config.toml
norm_eps = 1e-05
rope_base = 10000.0
parallel_block = false
decay_shape = "cos"
seq_len = 512
dataset = "wikipedia_en"
MLP neurons of a small language model. Each row is named by its layer, matrix (down: output weights) and neuron, and shows model dimensions 0-191. Each number is 500 + 40 x the weight over its row's rms, rounded and kept within 0 to 999. Numbers have three digits each. A neuron's up and down rows have the sign that makes its largest values positive.
Before each neuron's rows, "fires before" lists the tokens most often just after its 100 highest values on Wikipedia text that the model never trained on.

fires before: " |", ","
L3.down305:525475500511518445475414527504527409479487511500484522481462564541453494526472477540583469488599495477479533451579524450561481436514485510470508512457458480508458583530508489546450541521456462489467487541518518542529449485530483463552520448484424557500480494505529455502500526458586488492524542544487543547381436487472432519544519551480528489538486443506525527428474490523491526396501482527416475475518471526557496555476510436498531508433480485498433495520446526484555498474574532484532516507407529482552455451488463437485545486456493519503468386510487460532544465539503455459

fires before: "==", " ==", "===", " statistics", " also"
L2.down280:447554433466493475493536552506425536584518423446446577456570504477517480494490464538491543462516511556499486429460455516539505502520459463421535499484523492574463456496498531447478518529493490519575478450496576500493500460438526526524438504529486535480530537514562435513456471546517493504491463448426429510529478504408482519543489489494473490476525485496517500412533472536486461446432490437486497497506533476518538481537435479558488505551493465519512541487483554509506453416562540540474497526517491483483544534534492415554481569543504386493538525520398476523528481500614477510

fires before: "-", "\n"
L8.down481:522489568441451597503469435435508528542522527548482508495544510423478461502523540518508449476617493463526547536546525463473484458497494504517420434455475432491474520531420530577467514536417487560409500464543519484450505516433481517491465504536545486542516480524511516500512441553514524519453521560574520492481458553407470524529485481519511480479463533511534525495575460476590452428506539484494518509506466475443509521452504564481483527471495490485498586456500532527542536556462438468555405576541502570477552488557569537535541529501479489493514504498464482493521492440478504504

fires before: "\n", " (", "),", " or", " version"
L3.down226:525527536498483480470464456488476532542472425462496499475480590407479555482446552495452481517567606489466489495468475470592508497536495550477475468493542434540475470520440509486519494568545512507528391560533506555531478434561515432444505545380467506443526462543430504559505467548497479476502452624473457523475483523505495525510482529602535586500493530531508544490452528492560514451529497425447506466555509508477521542494520515506535459501461507527526526540511512451558530495439486481504488458459474527512544473489488483502571492463502447511456480489515534533517513413545484461

fires before: "\n", " |", ":"
L5.down145:486479497560489515471489486455492451459460495459498577542416511502461510498466436461547534523653507535508572535427530556501448409515546530531519504440485528503512482501521448543518427412467497508511545442432473492429575569544477452490497463470482547431481502476535484491538524510493531565520464538504497467539516520492419485523577449512495523459506438527506501563478514498475453443520461513448474559484517419533485514511550456449511501486513549474512538417476495461460527488527545578483524516484488480532577474517472443424590422448517488527503491496471461502481491470464499477

fires before: "\n"
L6.down242:534461478477440528469489482530467499498440502541529518451489489464509518505392512485559511487711485446463535473507479499526537509496476509557506505528478493442490441499479494523542468480463581498468488439498575449502541461484497468481490485455417499514487527517426526453531462510544537549502446498519527521500473504454478523505511414514485466524516499454411475475550476476544524546546518492529501554431452497625554571462479530511484512414456497506468480468481494430535527532472502470470490535472541578471583528523590491425509453499564479452468510525504486488521492480489496500

fires before: "|", "-", "\n"
L2.down433:503480527479549515466413473469514529501470475551453497449454502458499496492409461483485506442626473506530541551502480480458530463533531526568415474506487451480543464522477483558474467553464518389540483487542584505520510478499519502531503447610509523511555530573472534461486571494464469467507499500484455480453504472527453480518503541519467520470500504517466545483514519562527513454507529507519484469460472478546474526475455488490506548549440558535490462475464499496497511570464508517497407480528403499534605618513510496458553450558544531487527544418480539488458485434423492469

fires before: "\n", ".", " He", " In"
L2.down40:512509484543427546444474500531479479440518534418504545382463509445499495486430519528443453486566526473488515421556458490486558522560462507563475457501514445435594500525476472552477515531494481501509544447460610479491495525497512521500492454504430515504470447499450503525468497517508543526499492502578501486531534466541458499503531524479523507528546465463474508442530502470527423485578470456471485438428467465480495576466496509463479514462431565498513454501525444448594422522508447520459466571471461521471567470576537513466545503559559521504566494491522568485513491463497439533

fires before: "\n", "---|---|---|---|", " 0"
L6.down291:499421458469518549512506452569473557490506527503498520393462507519514454468551516525499439456486464527455535415502528542440490541429486489578512474516511512503475471481522483447557475529486508568466563469525507479459482419548470475479567455540463550530488482529445567522592474534532529492457481523540417486539452475441498519414544549488546573475499546520473504530441548462567481566475511517499495451509421460513507482445457531491462525482501501579454492477500488501505519436443475377452433569522485509484510538514532493490485476518556507505550535491438571532500454540518464546

fires before: " ", "\n", " |"
L8.down433:579527474493425531475549545566480456540432474450469496519482463558539477414490503448497487491568467515457523414539477447542534479484418549528545483526519517537470534439524487581521531530492492507543501534545463558445495542533470426478464465436549593521468509508565495585476492502491558490500523463488522468426443431526531477504477495522523476487539488454509480487442476531499512501627423524471518447579434474517521459401531513458489501443526545479465502475500525499459509470472561435551493511516491507502554523528498534512481523568498490513551490491462444448535484423505452550

fires before: "===", "==", "The", "In", "|"
L6.down78:469583461504568486492478443467428494501523502505453529446503517501520485548479550492487483534577582542516464426447446509539455508525492490433506467430496476555496522444609505482486513512513476478494439500555512477478519471536564460555491541458537535425525542589510494524489522525446427512483385521479517475428484465531527530507494473558518498500502475561435506540537523484547541490513518499467508475518493443564577527490515518600530479509564533473493507532458440517455561461449510520520405499449587483467452479475450545518507521499482441518492464564532473437585466498472491542

fires before: "\n", "|", ":", " |", "-"
L8.down373:532436456467483453547583511523538563530514519479482406592473547463503508481517523431496466530519557478538441498443498462495453436450446466503539578482536543494574608447520437506477537528538551533585500464493476483533415506471499566529555509471521560506530480479447561444497500470507479504446478508477493537493494530508496472447462483460520446430469506465540531503479510530451417588560518488533423465520532490529458502464497532545460441515481480461567421572532512500540469467448528516455525555462523489479548462493530450580548504490455499476457537534453496517511533496537476497

fires before: " |", "-"
L11.down436:489526503493499489545425525459471533555523526491551460516481567567467523470469487531454488433650611439495481486499534532477536481452490513599463497439512534516548525523485530494506528503448519495486486468518457498523567494568462463516423451466480493503523487468538533450501449472483484506470476478552449472504468478501537489482456547435566477474455509372573514466501495461463559382510515466512482394435485492496479489538515481439555534475447522462492484459562506479514537466534460490448552537449483491434475520503500509520505456464513460542510489551569555515556519517557488501

fires before: "\n"
L6.down142:500451545481527519519492500528481458484482485534509589475530542506507535450426452460516519533511500444473556450580472495505505525563569503540478455557518475454577424522504477547511503496390502494474487509417577494447485465508533467551430497524434441487482568553445497441503564503438443425489470542545555494511549515531459474494497469499470504519484493500423487446477494462519524474513460488517478460462445513500521529531460523494469492485444514591526609438479465490493495547496522404491424511495444521459551563535525499430465517526545498538489407499465561516457452517546527466

fires before: " 0", " League", " 1"
L9.down75:494519393401447528464587465556433488543514502492555509513557538522483506523517579510491550509556457547522522547536559456480462522505460559508497476563537574480497482490482437516418483487564496528466554451594437500490498450527516473472542513503452527461469491421477578441496448603469498487570463534449518512473449515469457489509509472475510505503515496527496471609477528434455546445500473527510495495557515462450514499497502564456484485476455468554490417567469482521487495449514442500538471513514465510429511495515544519553471500592542481504513491533517463531418507494517442496

fires before: "|", "\n", "|---|---|"
L8.down188:487484498459457478541559498519588552603462560460540509495542490493464498551506483492509474484470545393468471521505581449477459552451484486483501447513511479476459475521437569506481546497476589542436584486471481523477476411580476495503494490566548475463518492439521529565449489498528477481495529436475459453491555487492559539437456555517524489411479455466439557482534529509543489481459459512515506531501484494528556468521523523455507465480546475499522627493464447459509461542484566461546445509412508555431469482438490531526456470547474503521572513484476476520484505534538458510

fires before: "\n", "|", " is", " a", " was"
L6.down284:544522525505571519503504493508501444506507562504455469497537466436451440481456472521486459490511555484546490466530519531449511470532454447431508512474454423555506448484458614466394448517463508538427514520520563504474495507591454492501449537486503457558471554575576521466475438544494531493497535496540476478503568501523552464465534491426486525487509468475463494487520482479507398531458478482521474446463427515528517494506521491414436502491446532554461518491444486535557546503482499471524435544492483463473422510468456559521483442497465494461604499539582528535504472518440564469

fires before: " |", " 0", " —", ";", " 1", " 0–0"
L11.down56:458528470512534499494509516490487519485528501497468534538508550451432527519424451478534480447651497515551450502487509542518509480461486512513468532508462469545481578619483472466471487491487558493478425455436447537496559480516564477532467486514491533456477549535520468507479491507518541480481431521513555508517540532510466575529461483498478498459479539539549496505483478466454510509485488505534576453582564458497481560588547493569510454498563483496562563543493473485500514447576486549598430509491401488553530512501561570564496477525487474488442507515443546492463451581472512504

fires before: "\n"
L6.down499:462512462539497505440483468536455526419522524537493533431497500495472481482431469515486527482673509476530511490525497495482548477450487492552469447570505468465560431553475486511546487510466566529426453469456568485452628484501451521498469463464505456473533563494505557517540513495493479503476538497540511492540500513489452518482544512467486444513515445427421539448563480540499520459558470511533504391441507492570545526531546459474511509480439509519477452503475451464529511511461504473453440529556493477501624519548517496453491437530470479563447481543519531508514529515511531467

fires before: " as", " for", "ing", " by", " |"
L3.down113:429426533471583509438480500473547469507543516452514501475506472511461528550522460561565524463496414508528496536479524537510472512508516560554476546442468500494451449483522429513566486492469501531475528443521488564503491458414515456496556557432444491463461586493465450505467548536526508572496511531396476499451478511484476498510534569549468592566516447469543547480521430443527427467463544523480456476553530444582483510467504507462510441499510541518496483531452459422508496467551551565507507554404550466526506532510496548519503472545488573522470494500483518530513464505487573509

fires before: "\n", " ", " to", " Ret", " 0", " Goals"
L2.down285:512423515531491464445532553539538542530467499542424527539462516483496520560561416424507432467516469533465480437522537529495453591508493518479498450558525512483506527442539490487462459469517528550518545510514520467434459442405475478507461501477572536513429494536518474495524480473575522514563555482491521489495479483479461491535449493424592562491514532487580478499460521491533512575518420486478507537538445439470490446494480527447499480538478505484493426500526510509421484573458538542468450493542442489473562505458507537492451584578520485477515486513530523526451420533500427566

fires before: "\n", "===", "=="
L6.down258:468532491464470487522433439462512544541482523534480548470537498480516512499512464508449451484568480469508502528482460556511555505487482525552474415509556534512562476535423520490463462503427494539550489504524507505435484496483485474528455466495537449448556444589505502510466486496475535542564497510528524456529594565483496526467506479483478585472489543500439494448594447482543475475483519467529501517427448477549474542450468489471484474479488482538506547473456509502562492526500560483479326551496393516500531503517560542472503476530512523486480464490613498503552485376476509516

fires before: "\n"
L11.down153:566477542456454513526556497486469494502508483442513503553482513473456551441536514508547508568405553462510545425457587473546453506568496570535535490451480518523488541430493507444550463475641429513559485459509459474525481486473475552547516484454497529562459410458462485556478508452527456407521443490466489543510449499510579583502481512546487529423515556486448543498484532465481467520508528477454521448499516527495475499458461500483437546474494491524529542538524460459516478442514526473526538493417516494509417514535500515497536566554474469559574464505471508503552474487454497513

fires before: " 0", " 1", " —", " 2", " 3", " 7"
L11.down135:449508467582475502474474500478513475460507490504549485504479548480477482486411436498470516576509527471504478454509516511429486471475484456559503545481503524571528543450514526578542512456588580464551486489421544530542487467556551517516527535521359559478480496475467485420479456499489496528467424513569609477538528528492523495515475507544518402508564532525493568431504485561500495471473508508485503629482505522572563480488474486499559498467508441525543539463504457497568512451489468530480470501492460466496560452520490516512547411457525521512446576518483531480509497502526509500

fires before: "\n"
L5.down74:496458461496527540487452450511434489464488502507469537461471513447469509451427521578494483503551461494532551475564485526497530504508448541553473469544531491450529402498438497537493524544334548532417475496472584525480593548476473471512430501521471444490518513547477535544501521508548515474505479541520546487470501511492514543488523461471473536511508535546469526460535488453588515452499501477472469461441464518483473562515524484497466530467428573581520515492535504463546492526510479502506405539575544535511594552570488539490465484587553491502512477525499533496515500409453490545

fires before: "'", " May", " June", " January", " April", " |"
L11.down453:538477477454454459503460518523485573482554459518513504571554495522436458576498469459601443536578508471491503462548520526526502498515533520481509489465402457486477508473545454496483478541466530452510487558456514541531440415480478474506489445542377487485576525502521477593531478517510526522568449491530394527507486500545484508544479519535488514471464478507467584461506560556484529418474478523549505515478538499495485530399543479477444454512483549494556559501502541504548491463409546511475446437456499544530495513440490513473439431478515562512524491479502484539534544537505562527

fires before: "\n"
L11.down39:533447518518445487531566525470538500568477492548477447581468480458486522472557564458511472467344524517491482512495499473483504514529553529456575543478560494522484532436546515501509512499536453497528566541487483544575430463486501527497489503543413550491506500433533457495455480510521532500506497503434499557461510481516532513471450536516530521505500515525593480555431441484531451501451554465530494611562507506439494466461541546563513500503502528467538597530528527471435478480536456530567570484445473506481437456480473441553537480434525458502526541451467490547472531498472460541

fires before: "\n"
L3.down410:483487424493501520467534456505482503448509540492490530407461502488441452518370442527511517543559486458551483526546514536406479461521471486553429494560521504429483468474492553508538498439502574512494469457451552451463539476542504468517424545501537514488509553516476548547528507482480581498530566483544521437442457501530488478487520500496455488510474519476431522454582563482540498502482473485472535462428440549499504535501486502467494546471448559488555488483457538486502468496476482539488447487524431529515632542520503502526453440537597536546493488532564568535572532464484488502